{"head_dim": 64, "positions": "rope", "tie_embeddings": false, "parallel_block": false, "init_std_o": 0.0, "init_std_down": 0.0, "schedule": "cos"}
MLP neurons of a small language model. Each row is named by its layer, matrix (gate and up: input weights; down: output weights) and neuron, and shows model dimensions 0-191. Each number is 500 + 25 x the weight over its row's rms, rounded and kept within 0 to 999. Numbers have three digits each. A neuron's up and down rows have the sign that makes its largest values positive.
A block is one neuron, or neurons of one layer that tend to fire together. Before each block is what it responds to, as a language model described it from the Wikipedia text at the highest values.

Mid-word fragment after St. Middle subword pieces of words split oddly, mostly "re" in St-re-et (Main Street), also st-at-istical, st-ud-io, A-re-a.
L2.gate2:510543535489492508473528490457490460503480504494476544490480517499508432500495512555487515496500477458491498527506470498525526539506524489513501483468490479496508542496538534538482503497520513460497468501521470543487518491532500478454464484474476537545519485480504467552517483494517509481472505518472507507508548480519533517482501511538499444517496479510525459520505494525493497461533500444478553499471439511469481481497482522515548492534564495499495505511504518479519516521492453524485487559476510471543524497490501524487503493504505517506495505532496521446492516514478465494
L2.up2:488479484498483547509539496472466475531484519487529475510455525502510471488469540532513499516503476524507501535530514529480522512458513490585493506522539498544503516504526547497517487523500494482440505485480480512512495487451503488487530516446460514480509507496522510528460478497482478482472492562493482490476552515505501497501482509508551445536476474501476493489491528494518525475533503514535504490470475524529514525498514493486516529533543458510515516502537498531461498510456477531471521500472472522522510491489513489500513496516485510494524499549486540431471486515453492502
L2.down2:462509504484501500489494466485497537534467522484491484463518493534536521506544507494535538497513511491516527517441493494477515493496519538495484480474515498485501536455522523470500500504503490476447503482499505495452492552501493462491489494496497512459460472493500498479508478497542507520472493505482507471503509530532514517486436531494495539513496477510497502496512471508464519487502527530542486515545518453449464431473503490521491502471511519452520480526462509474551498470514515493476466455506464527554481501519446480534530514531522502526484484466507541532464521483499474517
L2.gate14:463525501520547553529505511435535496467495537498510471464508501522501464515502512488516501408526460500514476514495489483505497524524527523518502476494468479486482463487480501512473534510513507465486502492547487466460495489531517493504474504512548503560509470514472477521511532508474539517443509475495522507493473477471485501533492479524514473480513497441491518489537479529498505498507460503536499494507506524494534516507535495551527489513513523509456526509498511452471485478513477533498538501459516526460470470454498519430519492504514525487507509499516502511487506523510516464
L2.up14:517507557449433501509508525493498483509527505505539500474453471485576502493487488487525489500499508486514473528489497507509472499493485476497460560548470470487499471480487491507532527525486532476501488520495507545495534484487498549473517535505472493509504475507546542444523507520473486518455480512510490524466479513487503479483550525480520526515524474520519533476488485518520491503463527505511517449489494481481491518488503494479536532473499523504510517536510528499482447498465506522509459543512469461510533501504500458510523503499518484489519468506454440487501502509464471457
L2.down14:550484526464501493500541527479510486470505480518504475494503513550522477524520534515473509522548526474523450518509501529514535493495503515502469463535485481473515513499524501502457494480531495534490481459538476510521487522535554480483564483475475502485524493491454494449460530448489526484486525471491488505488462527504501537521493496538514541485509499477468541520488452496497487479503518506471482522499453527526497457488514487525487532519496527446503461539468486511470476484488539503513493525503472482511455504503516501474505494518534547492520474481519514465511550469481476508
L2.gate28:514477456520497515496489503461520525473456513516480476487437493497498465555480494493496512465519473508563507499486493517533491502502495481512486498512443496492474508493525529500508472490486513471473499508538489491455485496493499491493490506483543544536493534446456508506527475493482525551452477496569496501480479484526508534473474487505489458502537462483540528475504535522489493552491453459506497507541479532514490506483461491514507509479497508497506490474509494484471481504504503481502536533518517506522493492524536516471530497529530515440547546519529518493469507539499483444
L2.up28:507541513446507492471524523482501464544477474513498491511487473523504498498501501512509479478529532489518476490452473513492512515420467530479471510492541495517518461501500504492496494498502511511476518525499500509484474487545495481487507481534485486526553514463522497459480475507520522504446489530494517510506511519505512474517491500448506478515503488492504498497494453537507506493510496498517531512548465520553519543506471525509522518540471512527550560550489498530490484514498518523474547526504494492506463522459432474493493456488514547534489501464502474563510511458496512469
L2.down28:515499503485484487484456521501478516462496460532544509443513525489493508541522479525524501498471484544487510525497495460505540519449495538535481519517548533481493508531505483505460505463489530524480535499500506515478461495519544486489531454463481494526508484521461517464506533515496539500477460520504450505492512538490515465511500494468530509515543548527465477509497469549538518457512551470500500494535503514493545514524494508515529492511496472504505477497525482476439506495510537528480501449539467482527481470514481528515503468499489492493492492514498467502470465460507475510
L2.gate117:469514499504521449486479462486522502528522491510518500470524512497507480533514510509451485507504489541547483509455503535443470481489520523530520426496513485478474508457459507524504506458544462518493483471512451499490504521544476476508490513522486517543501539494484467504530513471515520551527493567504490513512506476515494495519477529522503481473481513518523484521520485521533525489494469471520529506508481477527464522492471461495498549488489477500474459462517461494484456476546499494485548469510483486478504497500512518491472478470486550516520515494476497463512483445514488472
L2.up117:446519507496499552500533513480490481525455493489496501531488501505483526515481488480518478457518488497520450493535476492508530577489513489468504542559473483447521497486498506531520481495502520490487478489515495484525537515463522506452479507459521552493463470485538540491552463487485556488437509488498524507494547517511462512513530498527544499519520483476515495512486461527487519536506478490520497510533449507462481492478465507525495517534501553531503526492511485509532531506518467493487449500497494477512528499532487490474476491539499536502504503503509478523495462511498490483
L2.down117:481493509541481498488517534523486500496488490503486481492503490462503496515498520486518488517512482527491488454574478483495496505510481533510488480515513476468502503534494542503493544502534478510472507499508480554479492549507509510496538513468504500496512510525518552526540479522522500489521499546517496498512528519489495533477503556484498499536574450481540514510454515519523499515536495483521455534473542526474507515477503517529484471508480482517504500524506524539482484498483512446461556506523524491491564472481488433513467472489534462490474489530528461485469492461475516495

Mid-word subword fragments. Middle pieces of words split into several tokens, often political or government terms: fed-eral, Coun-c-il, Democr-at-ic, Secret-ary.
L7.gate138:484528491481516513538504497476523540473492506520445501509513493486468485483507503474514520522465536498530494485534494531476543532520561470524502474517497507487507515507523492546533512506486496531504500519515505522484517475472516489483499541521516495501504502463458555499483514529500519546521474458501504521475463494520544503535525488549513471461437484484523480496497517530536473461458524503532494481463506498516515485453471504478542479504519502526501491496478522506511475484518466507525479543493487511522517516458511464459495501524471480502503563499513529464474536524456571494
L7.up138:416531550518515472486513503506533525467491516561454498481456486513490507523465503494492515496497500482509453532487493524501511508491513523564487466490495458487526504531471503499535489532514488532512490467482480520520505534415481501493475499471532468457499508518448489511496461481481490500484560491506512465533504475495518498517523468490504484510482518499486541510507501466518498526489515516536524489501438497491454475475477498497505512547490526484504504522490486443523500524475464486487489476467487516499460486455474489523506468478470489508537508523494492524461478499534513480
L7.down138:516464521537536543542483472512494504514517496483551501479501500520426477567502488502512476520509478509493526516496536527523467513510521498481507515493469503492527439488521488536500509483500498437547488506498476476549557522520503440528529480518478495539458528490511534528513488499535545518542530484467519496519502505509511504518485500494485477502487534519489515481521497547485506470503478451450520495477497469469510511499519517521455522496471482510511472500498531491547499497510469491534460514501491503485498508555479456488480504493501480515476449558473513497486492501494497516
L7.gate156:459500509528523489485461495493486528486477496465508500486538460559515524515489517502523530488490517479460455492513475483477491445523527499540543493483522549514510491496490521512481487458478533529502489505489528473440469495545546514511482508531488466536526469490492464524474494527431521468486524517484543510510459475500510506493541515534523445530487489503506447505501545455530515527489522498490517522499512526501483504496518508491512464466530454489456479452499504513491503515468490516504504511430523520521511472485511506527491515551491511476484509505479472506502491479531518497
L7.up156:501517495456482464515524525515486515501460483529522506451546521507456523481513496501479476456464479502486503463545498504484474491464486489492507507471501545514546506515503463472522531477488481517509496486504504485429541530540511502481466479466519516489529521495503486523488486503503470497492461492503523515527504501517464489494548495506506482502543528483494527496501457438517481477468490509480510500502492491468541552461455482481483512474491458433482467497531478491499510511499459514476540519485532518500494550437462465520497480482487516518522535490537469503510472507492526536
L7.down156:516503492475473492442541482530493484523476528499519472537491516451508473519492504522537490512485519529507468524469504515537443511508536489507482559528526536498486561504499476503506520474520534507453525527549513532518466499491503516487563477515494521497522525472487517511473485492485518502486534523532485501472485499466487515470479527539503450505488481503479463483527493512477466470549479513511587488489516497483522485500487525486515443491493499465517517481529521501546483480533507530482499534490479539471502492471531490488507510477513535476528523480518464494476513526465491487
L7.gate178:465478521534520490497553490512553509517452518488527492514516459506448510501489529522472471513528472538511463519510537508489467493541455521508506497457509498503494482504496440481479503498494529549511491470500524506478516528498485474506522508524517485536480512502491507491467468476507516525505502496487494525531475497513465490505523543531559488453555522522528487558483515509506530514518478505490464495540523467538453520495482542504503474519509467522546539473541517475512542509481477545465511518467525467536462528481501479478507498478510501475505509507471490525487487536530515489
L7.up178:458510534523514505528527512500535505487508529538520470470428530468511487514489501511489469471490547489519488487539528490486492502486486522515517536490522586472522518538530544510536514525545489492484515506511482503496495499464473508506479533477501502525485531493494482509449472481493506521501484478459485495485506491494458441501507450501475505461487523518455483516509488511481509476494512512519519509492510537514535514497470484507494434554486489472509485489493523480467489532510457515518534519497540509506489453449513510454534534485534498498508509497526507554461467515522530498
L7.down178:492515462519487495503507511488481523543513492467470487484474488505523501469514516480439454533514514482548472519455522505562513477490542520491477480476493462480493509482481513478492478522530524522528483544510528564544526495491551481517484498477486524519521526511528494517479532493459466542472509520532532524528485547540539517465460503496515478477502495502499466507471515480515522534522494509487482510496487533515555491500533492497544464531502502497499516496467501543499440494496494513480498466468525489523530490549540464492495487508462481470498493496511532510516511525451479509
L7.gate188:527503512481475496508552497509469525543464513545510492510504555512454498535559520512497516498475521525514501526537528500510489487506482468484487517496464512524506510502538448527441470537466467481503512528501512521489528483487499471499547489553502475473493486505498510510523477488512493506432474457528524490491489468529523497507505536509559491519490542463524548473547508516485489520480506532491530514491525492515506550485450493499490457501537501491548507488522501487517483509469493503510509530492503503523522475490480495495470511488470562467490531472510445517520477527504476520
L7.up188:443513534493505492509501459501480515485501536495504506429496467523481545488488497555540480481451494501543510478490511443460484477491536487513499485469545483500508474486481537493507509487505510565494473506539516509451495514504507515491476524512461533473488525503479520540481480474509518538522496511496530500509506505471486474519522514491534473532509550491513484484481546496510477484452551486497491525518444500506423503480491497498492504485536475482470507486527511465487469535465500488503533515495528476505537488512471503521537523518496541483476512512471484537498503539511543502
L7.down188:526534469525517498516472465485501514521486527508484478546466532496523472477444505489492481504516515546479467500509552498528512496529508485487460497493536499497496486495534541499527515499476488480509467489436517482551507470438475480492535475486533511526519512486496440497471573505466508518487491485452508467492495537479519490472532492517504478521530510512516507536521518508485469481452494479522492505519563489508492485454534499516547488521459502539496544485479483515548525454513538511502504533509479501473491495494464471464513503514506524485498547473500473512489504508518507509

Mid-word fragments after c. Middle word-piece right after a lone initial letter, especially ent in Center (Medical C-ent-er), also c-are-er, sec-re-tary.
L6.gate184:503496497466491450452524485497502471505499502504525459484519520537512530487532493493536496480533556497501479491453516509495548433485456521483490486466521521534521507498491493511518527466506515520504535534547507481453519456482491486473479500519487511545504538473499485526514464507491541492477456514466508520492502490518502499490516532539443501497503516526538495479493498482486513547468485499488468485510489481510528504514491522499472469467463463518520458451528509502473477463476487521487481548474524526537464492532533489485514517535551477470545483464486496504522468493490481531
L6.up184:520504481486447492496488535467502503522454535545529503519520518498525508491540481495499497498521510475548540477473509509485519476494478482492435513442517511521532550474445492529482523483544509488468534506544503507503531497478445495532515522483500502532493490473513524489524502494507465544536508506495472520477525495491541471486528519515508491518531510512523485487450560464476483535518515506467493475494493494479542483507516546459506528494523467525500489477511522499477514512526496473502463516492494444537493463540547487514512513463513541482532489480523488477505489466467489497
L6.down184:522517537523492537513494535447492475531491516536472511511537509502457486500484488525492490494482476529494539474514517476483458484553461494505464447498504477483485507454500489510504481510540486456473484508475529474484504529515462489480500488499480503463501527508470510484520505511538509515464493514477511515523505516453485491506528457519519552510543446493489494518478542495476540490436517489486499504508545501468467515490508526504528530456529461489541526468487504530523509505543479500473500501478493515469482507555490499531469544445529520499494483498475474491476531505557524485

Mid-word continuation pieces. Short word-internal fragments that continue an oddly split word, e.g. b in Dou-b-les, ark in d-ark, ary in Janu-ary, and also ly, re, ct.
L2.gate50:469477497515460468562536507454499553496485531476525475474525500534464499507509484496533522422444498504515500500528517476542521490535498496534508473479477496485446486484495547456476493495475513492519496517509421477491474498514501497528460490506520537522514494496496538479503508524477549509478491519519530505539471466496465489526532474506535508506507510447515499477530503509451488493485488494544501494521515501500500519499531501535533507513469475527490511518525498500487486517487481460503470465498511534481515473487518503476508513515520528488460549449541525470500505459522494493
L2.up50:488453530526506565552532491503490468479482495529523463474514479486482522487462552503485501502498525531567496493507511501488460482530548504509496495488519535534452543538506512528507518487509482503495526514469534523505522534529451496520525486517518486484509513512512477506479502523521501509476486516491489491527521552490471542487558499534482517543533498460502500509475495476524520517521547489540503494496510518513488551493516494490516502504533509505525522518531548527516514506498524492486496461492521546472509464550482531515493506516544504490495542462538503522483554479507454480
L2.down50:501514512496562528496454518505504542469505467451538500522481458478517490456479491503505521474508521520484465512442448533530482507495472548490518494515497478497499503500485499459439519507515500508520513461447494476514532470500542490517479487504520462506477509562514515516490495533496532501526523527508501489514460493524496463488494514501531492505496541510530498521485517475526513479527494530459520496502485491486491518481475510480480497556475481501498499479508516524490490521446502521531448539478481461515521546479434449545502491485506469515514515493489484503546477481539527522
L2.gate88:488502489522527481526510463487497536494481511520503525488522501535466518473516530496509513482513484490479536508536518523485542452545500492539475474464547524506463514498507481476480508548516507533488507503492516508484469538448455553491497497511503477502524505543468551532430532456481472529524481507528519494516509521498458477498524480493493452508472478493501491538505509493440479504488516494542501547447502522520474529466534450528494515534500495466501518496511493487515531492484443556493474502528522539496554512491509490495503519514507485474485510466521504484525519487507515494
L2.up88:491503463510499443522494466491501525530504511455512539518532507508524494461505474518505498508480539477469472534540489458522494479525533490470505470516513536474458523501525542503465507512489514508509503516475474486489507481496496556461515476471509490534484446496507540483498503471442524489487493527539547503518506464437477483442465485485532473467513491536491528505499470521490506461483494444507471527481518520516534479519515484511515442461492495506516510496509476489486507506470492522525496531498480527524525546462499512454466516533516472500485519495502463486527543505534515504
L2.down88:467450502481496529468450526525504508520464475467512532508521517506502505501520509523480537521523549489533519505496475493520508472498550521489501563475508484508496502502507479505542471552508523453484476503510478534484485471539524451506498515485495486494496459489529479517509501499541473521493509485465487551498491533506517499461475522516528480535478493464518504476534501544490485493505509549518497517472497503483535497532479493524488478441499480463519461485546517491491460495472495471559546523504546499490504499523492462472529536496505457526533471506494541499507482504523561495
L2.gate99:488485509540490514498483504443505527502516522523511500479508516545529496474470539481500493444505496525491501490508527434481523511532486525485465551467547493550499541468487496473499515517525540501483504528503537499530476500529481490501472499498481462492488474538481540548507505505503514502522456522516488501540471498493473530520525431529513500476448547494510461497540500541519476504533487472488470510446539484508454513517522476513490496506506522503474484522483496504500545485475476497521499523510520520518513515550505517504512538523506494464501543511513495494479548558536505495
L2.up99:501480554492492450475492456542499482500518510473514515505533479524507473461487495495513494475487538513471525517514559490507517511448498475526497493530531547475431507516477565497501492516490476529532516507470491522487473498458477510488468432490506470487473450472486507522432465494476495488503486471520512516493458514448463528505514467536499506487533497542515493509512515553484502519499473534514503494485489505503490517511539498517510472501490517485509507495480522524519479524474526509515490484491456509517517472506536495495478511527522496490494525477534495513449516525520465428
L2.down99:494496489499516489472472480482507468532461509489501485479511526478454504524534500513484531483502513525519544489497503497527503500548505473461505537507508497478509462459491456493483488499500505525515508539532485499484490515473532547495432512503471473499495548499525538521571548475487484480484505483516558532507483526464499523575485531488547525483519557487518467472528507504502516453502518508515528539467529525498501517515477501508508497515507461490503470522548486512472490489484513523519556526479518505484508562493510494506492502495503504466485460528470525494462516512462505528
L2.gate161:468491499546504560489498460456500505479488495489509484506538515530491513456465546498526520462485495544498496480522531474488492533508504496521512465422498504517506577520483501482480488517541501519500462467474491512490456490554508519503494529495517479489478481535491474526467522512469494486515496471502509476497476514507469514547495447515509473471496533489522517541503502493533526511513491505498471485440504511482490525477565471523488469487470524495466488511515535467490492474504490468490501467502529511486515472448476483466526527531514460512522537531519469474476517466497511491
L2.up161:475499482485541493554516464444512453491479503546507500475503481515536511476490509521543530482467532474533492526536512503477506500477503489508489500477488525506496521510479508537456512534498483583513492495499499499494475515506487523491518481494482531479461474525510442540513487466517473477485519488529458510480456518482466521459505503523478497494507529464534490510462548473512489504487482482478465522503524498508519491498574481490529490492501480487529528500497484472505516497496528476493490509516530480503527524460488516469461515466573494474468542489494464438457498495505494528
L2.down161:444484484469494500439502515531519510502524527491481534513528491500503458532473500509486541552492513505466481481506517481492509479498473515468581495497513538509493505483536494480512479496439506513493515531535518520463506536485452486440496469540526535507485506479488486462472497459488500496501455529511543513488540476484502453478525553429493500460506500473446507494526506501523521487486493484484527523491502488539540482496473493517487537473509488505531474499527511497493511502505499515449470500532548481492498514503523516495537503499510520493486508491489532492519475539450517480

Mid-word continuation pieces. Non-initial word pieces that continue a common word split oddly, mostly re in there/therein/thereby, also month names (Aug-ust, Nov-ember, Jun-e) and however, until, when.
L7.gate14:541507540514557498463493461452495490551468504457521510510535451513482526504518475466485510525521477511485535477509488524483525554481514486506476489492508491534462504500536517513476558499505484488536493472498470501463527475485481527466487500491495454515503489486481517473522526503518483486482468510506503469493487498498526503507478506512461502496527486490545505491527515494508508509562550479505455498478508487506490558483474517488499492469498462493486457494546531499519503446475496495518501532565481542527495519537526496541489476500533540450493473500511502456500534489460479473
L7.up14:520508507539467460515476482485469504487507501485532469503516453478477486497523463478465520502473522474487501500482471489506514480466486529484486481456517479499497528490463490479465511525482520439484451514509496454459534491545509472506510504512509497495540480469539476510510513501568502496484457506489474554476489467530470471476499460452507539460531522490537467439498506536512519494496495468487475499472504477513513483503475497465506567469533474494508472485537471505492488483481524507499525509518468459536507471521502491482511543492491491493535471486494478448516474473528497486
L7.down14:485510527528477527545517507505465474502474502538503465480493523475489494494497501514493501518506531498490492521515456514457525465484476498530523505509517463469503506551488449495549460497506514486458533522501492515487515534516501516525546508494472504501535490506497526501511511503502540496511477531514524529527512496487484468492516454523475522513469523473469543503456523493498515481424482489520520527473496497446470483495466515585497515505493474495459516504514507517452519563504481457430517477480554497502503470456489518494509497496479493520507499526460491500494504513517444514
L7.gate88:501487507505480493499493496485505501519522458478495501488545512449487491475508509532455501536497478449492498488499482532493480485523538515478463510480482544474479530448495473523500540483476499455497498505512471486479561468525502510526535513491485502458549459509526496510517492557499479492460495560511526472489476503509494482533477464536476497492520471538502463460531492508526531508482509517535531493486463497512502543500547493508504496479554530487493492509529527551470450512479489514504508504518522467500497498502507529517493473544502507498504505551520484494531541476553437501
L7.up88:538513499502512545504477484456515451517531488487525492525476507497475432453491493506504503504507487544513532531462507526492513466501523515495488531470488519520473506488513525493492498484517475511561486502511531490515556513470492564466542452485472508542486546490532471486516493492513491533513493517520523513439504504455550496515520498453478469498468521490507478497487442524463510491528480481505515507455491520460509534510490493525482507517499548470530446496491533519492500501502453473503512519543472469486503517536500526547510484532531497466492521483506522497505522492509501477
L7.down88:492541498549501472504510469504500475541549523475541517508487496454521515475498482513465518464494524543487495555500473540510533536470491504533488473538536531480514483505502490497534438501509473529470503500505502491520498529491506481534543483423477534519488505540486501510527515496504521489526479459505482489486504478511500541498481499472509503544537515516513506537504492521500546474503468464500493497494512484533469478481512507519492525504513507544534501503493456528577529497506476462457531453511506485503477541489476493520520478526508521510490475476491500492524467475540544469
L7.gate109:437532498505523457506529496460488462535482507474557494462504517547501487517507493487504555507478496515538522507530488529461485516499528475516479518484506512528478513492465480563474487488509495521490499496481517516472549477549493514496527513542501492518480470461487512504535525508540516478526558504496478484494494481470524457486521504515538455503508542457488516506514470523509484485513536470517521486464426530510477530498498521464524507494531463531495490501513524487481555530475503493504505539532508491469525506505473484478481473487550511514535518507485520502513523460477503533
L7.up109:542520505549485501485493476505461495497535486515483535510533514517547457457483480505486499487486503511487534498542493528513525508493507487511458519470413529526472479485498507505528528503488483502516454459490458494476550449478506499530479485490500486478496498483524504534549507496493515496487526518496485497497495529472508471486494467510525500413535537493509484481529508517508510446537476484545512499490485471510482504491511422511505513465509471491499543527496524522482493506503467459491462505540481495499440524548494509498525491493492508533523521516553508509494477509489487479
L7.down109:489500508513478496504513467508517483493506486477514541493478485482437485492440449493526504491497533496503481506462469444500510482522461533534461499534468529505460525492544468528546488504521542499501514475500500543519536515506477562525492519518504498459495484509479548471510477469477528457507527484468506460452527546485514510511474468518477494477521526469500525470510499480476476524504506497493465507479492503496509504525499464476512531547489524516531474461490513520519483525469530534535481486515528503513507490542497551520499518537490521521460465497469474519505512517515555509
L7.gate142:524497475505479533531479471492520543486539505513484554543508511479471506509478492545485479469464500480530514534522501520481499502462520523492461480502559487526522523474487489519479514445499452530503478516511525468497538496520463531478513481522493508507524512455529490523521513537527503496537497544504505465467481486507510475522544499468454481498500504504516499530488495504493525553534502543516508451464496506471519543450492520498494572464550495521499532506511510537489502552477490458474515512504533481489475489521516524511548497511502514485478514492530468509508484528536484517
L7.up142:516510479536473551469515525458468502480529490525463480483525503521489472480521519587487448522462477490500516453512515538526499488483491500495435496515477468512497547473499473540489495555537489476525510530490518515526499496496528499515492509499488530468464511495519463498495509491508490507489502506483476493470453523502462513518532512506508516509482492519517505491493479428499474514447491508550533504527461510547506494488503517489444491528512501477501511524494464500498503498517424486505544485522483518566494542526528513505507494513520510500501479485470491478457490478492481516
L7.down142:500503551531449492480545488489481490526525493486489497512487518466508511518516490469506546465484537523534498480527458442493503488524468491491499493502486538489469483503464489524513501489515539485499531495523517546487514521519548515472487489510441496478511501482453519477494473506483532514536497468522485523518472507477504499512496468503526507487538480489496487493501545499513518464523506542505478491506488506525500478479469458496519478506453496561477533526472506464422506490505572526478505507494530508488505490426528499470481542484501480529550515515458508483510489515493539473